config.yaml
n_head: 6
activation: "tanh_gelu"
qk_norm: false
init_std_qkv: 0.022
beta2: 0.98
decay_fraction: 1.0
MLP neurons of a small language model. Each row is named by its layer, matrix (up: input weights; down: output weights) and neuron, and shows model dimensions 16-143. Each number is 128 + 24 x the weight over its row's rms, rounded and kept within 0 to 255. Numbers have three digits each.
Before each neuron's rows, "fires after" lists the tokens most often just before its 100 highest values on Wikipedia text that the model never trained on; "fires before" lists the tokens most often just after its 100 highest values on Wikipedia text that the model never trained on.

fires after: " was", " be", " E", " Pe", "E", "le"
fires before: "ed", "d", "ly", "n"
L10.up396:137115097147144132137091122127093140108091151140157138072119109139113107112083133150188155082123102115147136087124143098115125092146091138132180112073125095122122158145118090143108117103193112076091121166129149109125134163152109120089112108169117092101123119139154181120110087127165127140125145151195115151106111111129161123137148109106139117105159084115159137155143091135114093134117
L10.down396:139126145137130106166134148135149108101137109122084146146130134156146154100162128133133105118103154113157124116157140129141126106137101152164126122146097147120107142116166110118175162152133119152105160118139104125133147146107129139123156143135112136092125140124143095111123118119089168169136117181117117149104128069163130109134108156115103187119190118122134060108142102164138099145168

fires after: " |", " "
fires before: " ", " |", "•"
L4.up443:141150144120140155161131147160155108143100132133129091121117142121117120117158137113130142069118126143122107105178123128184083131176136154153136142131137155107137133162158128133138156080133113102116167143130098129093153138116107096102155080089122123121139142154091116094149144123139119118135164162123092111105099122085126104122132144091139146121139124144122160172091165104119134135164
L4.down443:159124131140109158157111114094128142121138146123173098145090112168122153119083137161136139166129110113149087124143111118158144125127160105133114123144178100119134132132145128120117108125137148151143127113136124105109174077115134154100135168121113124152099144140150160152148131142104157116132097146136103196108093133143082082143137134152130133130135113091106145084101088106137144130174

fires after: "\n", "."
fires before: "==", "\n", "The", "===", "A"
L4.up1111:115165147124147091139146101132077143115162136101131130083108133120154110090120126125113126100091160108121128153140140134128129092170138134139195153091119164155147131084153117166140132113162081078130152126122150141131119123100088134182118125137171141120128127095116136103126124168190108105179099155161135106118102100093153109155197121105131102150130084121102157127124120106136133119095
L4.down1111:119131135115148111123146118145124102121137140115135167131124157137126106158118183131173152095146113143143113144140071205135162098091147159133096086168149116132134127180138122125142148126082095135065122108091137138134152144105138074150130098136128126167130177149155102084173120152140119128145131115098108125122099097146136153081108126100137114131132118135076115125140139071179154120161

fires after: " |", " "
fires before: " |", "s", "A"
L5.up714:129114118125136074128108148129072094142106140099144107124137126111119110090118126113128116107120136132101148115116160144132139135146111149170152149135144118092157165115147110185121144115144124079101135148140148086131105110093115071132110081118122174101085123128140111117156130184118124156115168133115133136108126095117123104143170132114138168121105115129118145157105135118139146099133
L5.down714:122117110143111126120112107108153119094140143104117106109153123125097134144146172162097089078154075117111121121139120177124132137124156152159127165125138127099134113093144126131097109135121134143119129141107121118134121111132128121128119121117132121165089099140138137134194131125127113161089142150136148140140127145133116174095161100129138168139126055152141133091168121124132146143106

fires after: "-", "|", "'", " the", "\n"
fires before: "|", "\n", "\"", "---|---|---|---|"
L4.up1121:146143131106121124163142102109123166141164115160075126091131114162128146122126118171128106128101132139136073135128101088108094157129129123119115126123082167152141145120151107162117129123110118142112133138122143135102082125113138194110143146154164130101158142132127160129125148187169153172106139102157145146135093128101122147151110141111147066148102111102104119136106167139126076113109
L4.down1121:164087118115163132115100117081134136091133124125141119110115128090130136128152084158131154133152110138119166121138119143114162120186136141123129121139128081140147132134116126158153140186155129130172102102125086128135174119152125117102097143112125101155099100137116131152110148135143132102103122140150072115126130145132134166105133101157091146134168167106144128140148138125112157072152

fires after: "\n", " ="
fires before: "\n", "\"", "19", " ="
L5.up878:134131132134124100148115152134137114118145128122102131103136131122137169144128089168131142113130122121089113140124154092085103135156083109140147115115164161142090120118129109144167166151130123105127168145144112141109127155113126147116100101152137152103116153105102137160104163155109172129115128132118161094123122126111139137137120149144128106137115132087125105086073091139108117113138
L5.down878:130134124172150171098113113117140133197183122152135123148129162112140106150135166157134136106139128114096111123172128115162166131150146108106100114122134172123125117136131053140153138107132115126157087143118130110111146144105118135102104129101162148114178123086082106116096139129109112102065128111164122137116115155126122150121119189119113153143144083127110129125113098119119116139088

fires after: " 19", "\n", "–", "–20", "|"
fires before: " |", "–", ":", " Se"
L5.up6:096147090085119115122103118110088122137122151109128091088105060135122117139125131154111105117120110128128115097120156118091144129138122150164160124071153160083147128103158096124111135140140132164101169126108111109128160114093108147151162135129107185130120181141150130116145128157174164124117127195142130120152103099111120116109133153141113138127093134139108140122163097131124117132098
L5.down6:120121121110133088124121099165151184127116098176067130132090147128096143179139169118119099107149138095131107116119162143074145112130160142145134163123083142112138109127138116125133141122052101126137130152120150119116183094175128159138089105117149129180103116134158096127139142137098117162140166090142084164165123116121085146108156102150107084112112073118106111118115130109133122170091

fires after: ".", "s"
fires before: "\n"
L10.up406:119168118118139126157141139127117123113160100066158176141099146116105144114165148104116151105141142136141132120149140099076141153125062118090166123134121134137099087120162118118129128137126078116119115133144139111119132139128109089131101129147124120101110133122155110074126119118159161121121109139129156126179115133153113121109103116146166127142119117098116134104149165099131155129144
L10.down406:132101132143145174135140108181103099106078165089140106123149074149111144141133124091145089151154145131089080151111127161102152081112121131108107130138175170143102151125139101120158126148110139125107107112120142113132110117147119158177128118100115165102107166137143165144138122131126137133106124148136038135101117115133156162156105128086102141089151142125103120130140105089078137155130

fires after: " ", " |", " 0", " 1"
fires before: " ", " |", "."
L4.up335:127130080134132125107069141141140105143087163127174138125098132128093122122102082105129146119121124142173140156129164140104149146173111158130122129143188150134108099141138135152128172158127119086092170160135128113132091120167079133102083114138075140100102136136128102104097117147152136100114152166121152125148103150161122134120135086084132149065073166117164117123097096136147155119167
L4.down335:179083127120117127123117137111136075146129104129147130130100088126138145148101119128127132128120115154113124139094169153135081129124128133146113134127154133111177132083097116134157088151102125107112118117124145121152107112074169179149131097119076106114122116132187132107140113125152136138133098124157138156116142085135100095125153118087142158130098169132143129095128112116183164135113

fires after: "|", "-", " |"
fires before: " |", "–", "–20", ":", " 2002", "–0"
L4.up1102:140102130127121139148127129123098143137124140144165103074140090093167143104112099127111142113091120067132108134124128111125098114189122110135133078126170177156123142114134098112104135123142147137135180170149106136137098136141083093115119125110176185099120114135092134146112086151136140134145118100167118088093154122144114131141110177099121158145126126128105112138125122186126105087128
L4.down1102:151140151180106109114134138071107134133131150129161112155116113103085144148117142139146158080179124105120105151137069148122082121126103118103112101127160132149100158121083115102094116124124120102124094113101113139120134161123098139144133153095158083107103120121149100145129149118136122085157056115141141142094154156197186127118133129126168142119126155147083148113072137195091127116155

fires after: "\n", "."
fires before: "==", "The", "===", "In", "A"
L4.up548:116118158128132124165114101097103126146103151117114098146098136116169143114107117105130091128103058134121144142134131110105141139135128097113146152095119133152125137087115099146158136115122118088093185114137143163133129129126121128166156129117122154139123126094139118111126087203132120142157127161124109112125116096139147121142162164128127125167102133160098126107109151126132134129101
L4.down548:142133104157144157078167150149150120155127146162140068127140121098098135173129141124142103139158133136098117120107086092101115148114155121160085130133113115114175118178152167098087139103116165163142106150127134128134183133110126108106126160154110144105094131139134120118118163107115118104106180115101105103130077116107081132142094132144115189116154100160158160135109156132108113114154

fires after: " |", " ", ".", " —"
fires before: " |", "\n", "."
L5.up64:118123125114105119106105111127104113088087170101150097118148118099067089101084098111149156141150101151134142136122170134143109109119154128136150141137143137108122131133146113200163104159137091118140126131120114136114130118134134149124097102133083141097111145136119127146089132130147173104089195164097132103133113109122134135152125130130085123138102147099179098141133168118125162120162
L5.down64:152140109185117110118139121142142081151098099139129148137101147152125190106107125134113146124141117094102128125129093110133120152140130091099141117133178116153120124122084142133110107149108120121133137140126126142117132125168138171079107147127110139140113120126095132118116096102106151113140094109115131101094121139160124143130100119116135150149124146102140094131124144147073124096178

fires after: " ", " |", ";"
fires before: " ", " |"
L3.up952:166129153117168118139074143134125127149132122094126100161124135126088096126119149098138131100124102146112138094118129134141080124142147121133134119169087127133126152134125134118147171108104125148117132158154110099147105099113086110094127087089100138126148109118123105126097145127117120119130167111101111146124121138108100133125112117080099191156143184169112104164156172154153125150131
L3.down952:132111155148098171126141156120124105125145128139182168122086091146122133104099156114117113145079109144134097115102120119186162136154113138149136121103155101093139127110151102101109087113159101135138161152110127139129145111168106132116123160163101190132116109091141144141132175125165132107109114129129109156103133133152118111136097143135109149142126133098131092088147096129108115121139

fires after: "20", " (", "S", " (19", " (18"
fires before: ")"
L10.up166:110113110180133140111145122151130136142143119146107089065100101103106131147090095159147101151128147118131114122157152082140120116138155147163087098097141128134124136148092106127123110161154128131121157161123134161112148165146120141154147156124142161126128208117141138139113157143114132119112121113159113127090156126115119110158113156115133114144098139080148111105108116152131108100111
L10.down166:132143107143085116127142121143161163139136107129128167112124143120117130144088125088084155107146093100125120120171105170121135098092150140108112143139128145122136106104162107122120147137133139114143105075130106116130126115146120133132127107111114098141157145099134136101125152131160143132164131102103164091124129169138118110114116144151123154151140095110142126185154093113100127069140

fires after: " |", "–", " 19", ";", " ", "."
fires before: " |", ".", "–", "\n", " "
L3.up320:102129101121098131137064188135099169159087136117122135101074091121088122108121112152103111160115136132151121094129124154110164140134142136141160128112181133077161090123127105117169161137140096158123143117111115124113073147152133165123135137136124137116115121152125100116145114122116130146075155175138114113175125122116086184123129149101099127129120095125137120086073114125074166137137
L3.down320:132153090150112169140124178131112114124105173165159131089106123076100144094139128146130133139145193121134093134112123146119113144115120127107108129113125169091134119102135160130132163095123103068121069140115150114143111122085153155124119099138103147116079093107164101146148092094188107124078149122117121102114117146135082111131129153148135085114097134138140072153159146182122165131129

fires after: "-", " |", "---|---|---|---|", "d", " ", "re"
fires before: "-", " |", "|", "t", "s"
L8.up320:129125118103186112135107083126107111147098123082157153102143102144115120098109156137092122143089111116084149093102140139110097171128147129164117141115095141108079137082109120123164144154153117092174151122121108074104110150095119106138111173147106141073143122147089161154139091143146157123150150155133129134108143140175111146165135052123144114155120160123119163158127166151117120189139
L8.down320:121102104097119145097136102097127151112147127144088136082108132090140159101139089162155102093168103107135082104127136155139103144144114121124097127140126093159130178147115141128137118126154127135158099121114136155100169106107100140158152125111144113143162122129147093125112100126139162124116160126105141131072112136113136169119129172119126159133141134114149136115142102074158123085164

fires after: " |"
fires before: " |", ".", "–"
L4.up386:122131107104140145154054115124142139157105170111150116098121082107101096126116122123098104138152122110110152139167142146115129110113142115119137145126173147070167101102108135160122155103183139121124126119132125103103135143150131148125115091180130154121134131158133121126127117147119119142086156124133137096130135137105114154131124172128113128141103112102158172113116087154126149129127
L4.down386:131094109059160155173135082147133141133116110162160089102178148113114132149093148107144131119155092095092124140157145150149102142106164099113104101116113095112116146129114153152133167141143099115158130147116127111127162092095135164172132107129102136123154107129111098114144093117111144165110100114122165145118155133175166107124091170162105115157186098099115155127116104080148191123118

fires after: " ", "-", "\n", " |", ";"
fires before: " ", "-", " |", "•", ";"
L5.up301:143131116124117135177137125130126141132112133131085164106147117119134122142128142095164108114112126116116142126091130142111135117126149141134156151148118125121173135126148119155142125104156121108088160118130134142143127080116093069109145107115149130101101120120125156149115156138128113105149135137137143130108163130165145140163172124131113154127100140119104132158059151105142146110116
L5.down301:126133123189094093086131152101116118096149114093127070132123125130125135117152149118135116129141121085115095114127084142127145085163126126119118122060172125109123156119128115114099107099143087109121156157107148112141154096160120158130116159112128138131103159119120159178142123144155120103139127133132114098135113125146132127134171134146180110134112131132128111133183138144144120142137

fires after: " |", " 2"
fires before: "|", "\n"
L10.up749:126141141140132122137072110126101115162135192139127157126107113125103106124098131133112129122155177149128081115120150112116134123116143150086106125157130126077162104103144119131179109091117121164111138169157110113176103130148115144093141115144146118115114130107115100080103135130141149083090122181135131108120062134120138124167152122097114149125183148149155196117104107094134111141141
L10.down749:119130105132124092146133170121174121130146105113169114124158147122125113101177137163126116119144081076112144146078138141096130088155146170157129068123144142186115108105120135120150156140125121104114152176090107161108092133111117150145123154157097118147100136126119133104120128126145126104116157080136107147157194119157132115139135099117135132162115093140119119133111158127133101153166

fires after: " |", ";", "%", " Total"
fires before: " |", ";", "s", ".", ")", "ance"
L4.up753:128111109123079083178076139123132195102084174091112029116102096123106113131130112140175142109144088148110155144132149119114131124171123134122148106134125165115139142125101108149127121145125120116107092145151167124162129166152113129134144117148156173103105127154145165126111103161119124103125154141131137101126153141118139146134129161090105178125147114144117098112108130145147101115100
L4.down753:112142145149099156130137123131125123085148150124111113114094144142130122119115145135160122085143067103101117161109131128128121122135125088139119129133104146148116118104150094128142121105086110082170098113098109099135135117138137126067150118132132162119139131146095096131098138121069130083151119110143072134124165121174131129101117140106118085094109151109108149180142127117056148123123

fires after: " G", " |", " N", " F", " W", " D"
fires before: " |", "A", "L", "4", "T", "R"
L5.up572:129150119133095115099054189127093122122122132083103132125095070096146118126137132135170112125160109147145128133111135133108142112164116126155155119149120150079147152123156138146105146101120120145143099188130129130142110111119134135110104086118144107146090150150136136154153160137119134156091149144129126091125105133114124139132160113074075160110100114196104128167121108111094129130114
L5.down572:129146135133083139096149140192133112111125136132113147103118120141122120115174129130110106183157159135183093166131126114129148116136087140107131115110111170094143100132113171129150145144118131100065129099147119127150118161162146126160127138151142143112129125139147140131112099108121119135165101125129117115143093139114093086141149099088120125105090165181127127132141149139115159162156

fires after: "|", " 19", "–", " September", " ", " 1"
fires before: " |", "–", " 2002", " September", ":", "–0"
L4.up917:147128133147126102102111140110088110158151117134128127077096087117136140132099111148097133146104165123109098148154127115097140125128162096084139114091143131135133113108159107128130146084201109147132172105135146147154115123144104137184123160147132105119097117115076137163103121164161151169145120152188135106139120105135122129148177150122142149122094124167089147086115097164075138118136
L4.down917:112128126123150128147102140092126118107107150134136209166141106141090130097123121146117154123106162150107140084171138137158118122128083159104134153137102157148108107150108119113129113153120145134114115108166139154104139141153092153082140144137125117046139096126135117098135117113137128125175127084144130152123138096133139122128131144136144143145141183125139158138101149134163127127131

fires after: " |", "\n", "---|---|---|---|", "|---|---|", "|"
fires before: "|", "|---|---|", "-", "---|---|---|---|", "\n"
L8.up898:122155153141169142146089137114089111125089160138144161116147080112125108117096135146112156099152134077151134117129129133106123119110128133112148135117152136140137103155134125118127139124140115097100122123143125140116118127164101137130123148148122124114151122113116122132090101161153150157157136098149196150092110129113148125181139130104129154121157146092099154168086140058126140116146
L8.down898:145135142117112141079111132101106124109105127100139146156124102134133151112144124154129100123182148113114138111070160182137113103150087120137127154111155126104114113150135124143154149118111143070165110161106106162145134141132117126173127118118108084113100122172157098105120126117176164112083087130119127125125127124131113106122118055119079085128136126156134132123163113098106081096172

fires after: " |", "%", ".", "-"
fires before: ".", " |", "-", " 0", "%", "\n"
L4.up1036:115123120122114114085123160141136100158099123123130135131154104110096120128174095141127130165141139138137129120124157166146136138114121182139101109133134133091121137135135138137149114094129127101141095126146173102116108139123123122097068107135123109132090109151147156129158135108127121137034145145105102108136145153147134137160101114147127127140104112143148161109149127124157130137161
L4.down1036:170113073155137112126102161125158154150119147136103113098111141117144156172129105135119124167161146146138091153134131134116160135153114120092115100111151119083141127146119149091141133139144142105134095148161122131121130123119121151074123148105119115096105096102122114152084128141122123105100126128122110153108115177144116145139130094145093190124133090130165102111096088136086127098164

fires after: " |", ")", "00"
fires before: "|", "-", "\n"
L4.up1124:109109090109138141115119106087129174126090147129129141090099120104146087109093098148145122098118097139154041138134137120121141133168123104125135117139152150101121154154141142167146096119117119116120119159137137147141142110110120141112140150139108096117115126115117094135123156129131136065103167133144121131115085131146132101114140168141110159161103132141149058155154153145099099099138
L4.down1124:114112106071163113100114129127141085147131128088075127151143138147139148132136114148114111164143114124125120145079102114187088135090139139118131127099151135170099115128134139109120124089136158126142167140103144148110157114132150085123152133095116113138173142122161147155127112111138109148164172122085170133121123125119119145144115107089106116129128107126130110148177098131160146125118

fires after: " |", ";"
fires before: "|", " |", ".", ";", "/"
L8.up30:129137108124115144153080155118154117135054177101122105133075151142083098123108087164161090091124100094114108137124189169156153151116152120144140133165189129177118115146151125147186132146144129128128117156115136119131130201159097115142109128149128185116128127138115147124141129134121112067094148155118099117151102095096101149120123110165123162159131123086159153119073107163116164126149
L8.down30:110141068150121146140126154114113139123137116128161136129142142148128181111116139135134096078119178100134108148101120149138140141121119102114160095158142115128141125123173155134159117162163100078140100134126087159171157162106127171101128182124110159133089125116076129138125120107120090121108120152120133106115123082131099116139122145152101162111150129128155135124144113126070154102185

fires after: " ", "["
fires before: " ", "f"
L5.up352:146149128106135153122120141135136129156123133131112130155132135113104119142167110099149147133135109118120180156169151156108154169152107176148117133109138130076168102178113100155134144142128104153143122129140110117167131092129127140107103084127178115140135115158135122159131150127117127137127164124094143157116164160147134143131111094118085152125091139127111097132081169110144141140100
L5.down352:114113158069102151096128147169169120109151155136151101154148155175041142143094139116080119163105125160155075142121107158161165087137134142144120144164127119140083180143154151109139123146123165185149142132106118112136103105165133107115136140123138151122136148150100153137134085162077139132161143119101174077121130107109096151140089116079118119117152141132094118145120119120122107126116

fires after: " ", "%", " were"
fires before: " ", "h", ")", " of", " from"
L3.up1095:149177111132134107108109126101123125151169154194126078137113123152125124126111135094120129113129142176114127141149135150140122170109130141099133108108076155125176144206115135123151137130104101126113127119114155097188136139113114138124102106109126150107137130165121146105126133121110109113141168180126094157122132126116105128141139072143144166126111108159113114133116144162137099142115
L3.down1095:113141142144123102139154154136114081113147139143092154112075130119135148115157108148139118137156102116138113112155106113106142120180156109116146150129116133095083108126147099124120121153131101154101074132120115135118111129160140121101130160123135128105145140156161116157133104111137083105148128130161098136159139108098113128150146118096120124118111103165102129175152143114107111141132